Weights of a small transformer language model.
Architecture: rotary positions, biases.
Training: a variant of Muon for these matrices, 14240 steps.
MLP neurons of a small language model. Each row is named by its layer, matrix (up: input weights) and neuron, and shows model dimensions 16-79. Each number is 128 + 24 x the weight over its row's rms, rounded and kept within 0 to 255.
After each neuron's rows, "fires on" lists the tokens most often at its 100 highest values on Wikipedia text that the model never trained on.

L11.up151 [174 137 144 130 122 136 135 112 145 114  88 178 136 132 167  62 132 126 160 112 117  99  94 130 166 143 132 142 134 112 103 143 142 160 112 158 114 110 110 131 112 140 132 124 152 109 128 128 137 125 142 100 111 126 145 152 122 103 130 146 106 135 128 139]
fires on: "er", "vi", "n", "in", "or", "va"

L5.up326 [139 139 110 125  84 165 132  94 100 115 165 142 115 117 120 170 123 126 108 103 176 162 165 110 150 122 113 135 120 134 143 131 133 130 111 138 112 106 109 142 119  91 139 103 147 143 137 126 127 117  63 105 183 112 119 115  83 139 115 170 115 140 144 114]
fires on: "in", "t", "at", "id", "n", "ult"

L5.up536 [116 104  90 122 106 138 143 144 137 129 130 156 132 111 128 120 120 135 147 172 162 120 166 133 124 131 124 158 116 131 112 135 109 103 135 113 117 145 126  84 142 143 109 131 168 162  98  93 134 101 147 110 118 125 147 182 120 133 164 114 120 130 108 167]
fires on: "ine", "as", "y", "ci", "ian", "vi"

L13.up80 [ 97  92 117  74 117 156 121 160  71 126 100 105 117 124 131 105 132 143 128 106 150 127 133 130 106 104  95 178 131 126 128 166 104 107 139  81 112 107  97 154 138 120 166 119  91  90 168 132 105  95 168 145  93 120  90  99 128 118 120 138 131 164 105 100]
fires on: " ", " F", " ch", " St", "app", "|"

L13.up427 [ 99 127 146 175  76 125 143  96 133 156 110 136  88 108 136 154 108 168 148 116 101 118 126 102 101 113 117 156 164 154 128 162 165 102 121 106  99 121 123 119 101 133 113 109 156 123 115 144 114 161 191  88 113 108 121 137 112 140 181 108  84 128 126 121]
fires on: " ", "ed", " California", " English"

L12.up359 [129 125 151 159  97 107 123 169 133 160 150  77 120 150 167 110 135 126 148 150 121 177 105 109 103 110 118 129 155  94 116 154 128 104 154 148 103 105 102 126 142  81 139 152 138  95  89  96  83 118 131 134 124 159 146 142  95 127 114 104 138 141 107 145]
fires on: " M", "la", "m", "S", "ct", "|"

L8.up268 [112 155 160 123 137  95 133 132 144 104  85 118 163  78 116 118 165 137 152 131 138 133 176 122 105 150 109 113 139 153 113 141 113 154 148 111 139 115  82 111 116 178 164 164 152 144 158 136 127 143 163 168 179 113 104 101 132 101 108 122 137 116 146 149]
fires on: "y", "re", "ine", "ick", "–"

L5.up263 [126  94  91 112 128 147 178 119 115 144  84 143 110 126 135 104 113 137 114 147 126 162 135 121 103  95 135 103 130 167 134 132 140 122 158 112  87 116 140 126 167 160 159 146 171 115 127 132 171 141  84 155 139 137  87 117 133 156 158 145 103 139  70 109]
fires on: "le", "y", "re", "an", "t", "ish"

L4.up148 [128 148 120 160 133 173 112 128 169 136  86 151 140 181  80 146 117 148 149 105 126 158 141 100  87 158 132 125 133 139  48 101 154 111 127 147 156 116 141 151 154 112 130 119 134 139 153 117 157 119 112 112 116 118  92 143 148  87 104 152 179 135 170  95]
fires on: "ne", " and", "ed", "al", "er", "s"

L4.up211 [132 115 121 107  92 128 142  71  96 117 130 148  73 127 156 120 109 101 129 162 117  93 116 132 118 162 135 138 119 120 130 109 125 161 126 149 145 148 145 147 100 128 127 113 105 204 147 140 128 110 147 122 109 133 138 123 133 122 147 108 123  90 173 143]
fires on: "an", "n", "st", "ell", "ct"

L5.up242 [174 116 127 119 137 153 152 100 135 141 101 135 100 123 141 157 122 146 179 138 135 118 115 162  97 134 135 160 121 123 117 116  74 111 139 111 153 134  99 177 106  91  89 160 151 153 147 118 124  92 130  56 101 132 108 124 156 116 150 115 135 134 147 171]
fires on: "in", "n", "c", "ic", "an"

L4.up311 [114 142 103 140  93 159 104 105 172 116 111 161 139 157 145  70 167 102  86  91 107 131 115 143 159 113 176 115 127 153 112 129 166 149 148 123 129 123 115 167 127 179 153 106 115 144 147 124 135 125 106 108 114  90 111  97 131 130 140 140 104 136 183 175]
fires on: "t", "er", "n", "na", "one", "ber"

L9.up112 [106 111 164 121 102 164 109 101 113 149 107 114 115 109 160 169 145 177 125 185 103 110 132 145 102 134 146 145 106 101 153 123 124 132  84 146 101 111 116 112  94 157 150 124 130 128 136 131 147 103 131 142 144  98 155 145 167 107 147 130 123 130 147 150]
fires on: " fa", " ma", " me", " Ma", " Me", " district"

L5.up157 [123 110 136 150 138 101 125 132 121 124 161 154 155 122 102 102 119 168 166 112 142 125  67 129 154 167 175 134  91 114 145 156 140 119 125 135 133 133 123 143 151 112 128 187 139 141 144  99 114 121 131 123 106  90 139  94 137 151 150 153 105 104 139 108]
fires on: "er", "or", "equ", "n", "l", "tor"

L11.up333 [ 89  70  90 153 103 108  96 160 100 201 144 112 103 100 136 107 145 149  83 162 132 139 117 127 103  92 144 158 152 115 132 152 104 133 147 112  89 144 115 142 119 134 151 150 141 101 109 110 123 149 175  93 136 131  71 120  97 131 147 115 124 176 139 135]
fires on: " ", "la", "bu"

L8.up249 [113 151 115 133  95 109 148 136 132 143 130 146 115 124 139  68 161 131 156 129 160 101 103 117 162 114 115 117 127 109 129 121 128 140 135 100 159 154  89 167 140  74 136  97  96 116 126 142 182 130 171 172  78 146 119 140  80  76 119 111 138  86 170 133]
fires on: "r", "di", "l", "f", "t", "tra"

L5.up192 [123 144 119 118 127 138 140 140 110 142  78 108 134 116 149 102 147 107 115 165 111 145 161  93  84 120 141  83 157 152 137 123 152 112 128 100 121 128 114 173 134 136 136 176 139 182 118 172 134  97 129 131 133 131 127  75 129 148 129 104 161 113 126 127]
fires on: "t", "con", "el", "re", "y", "ock"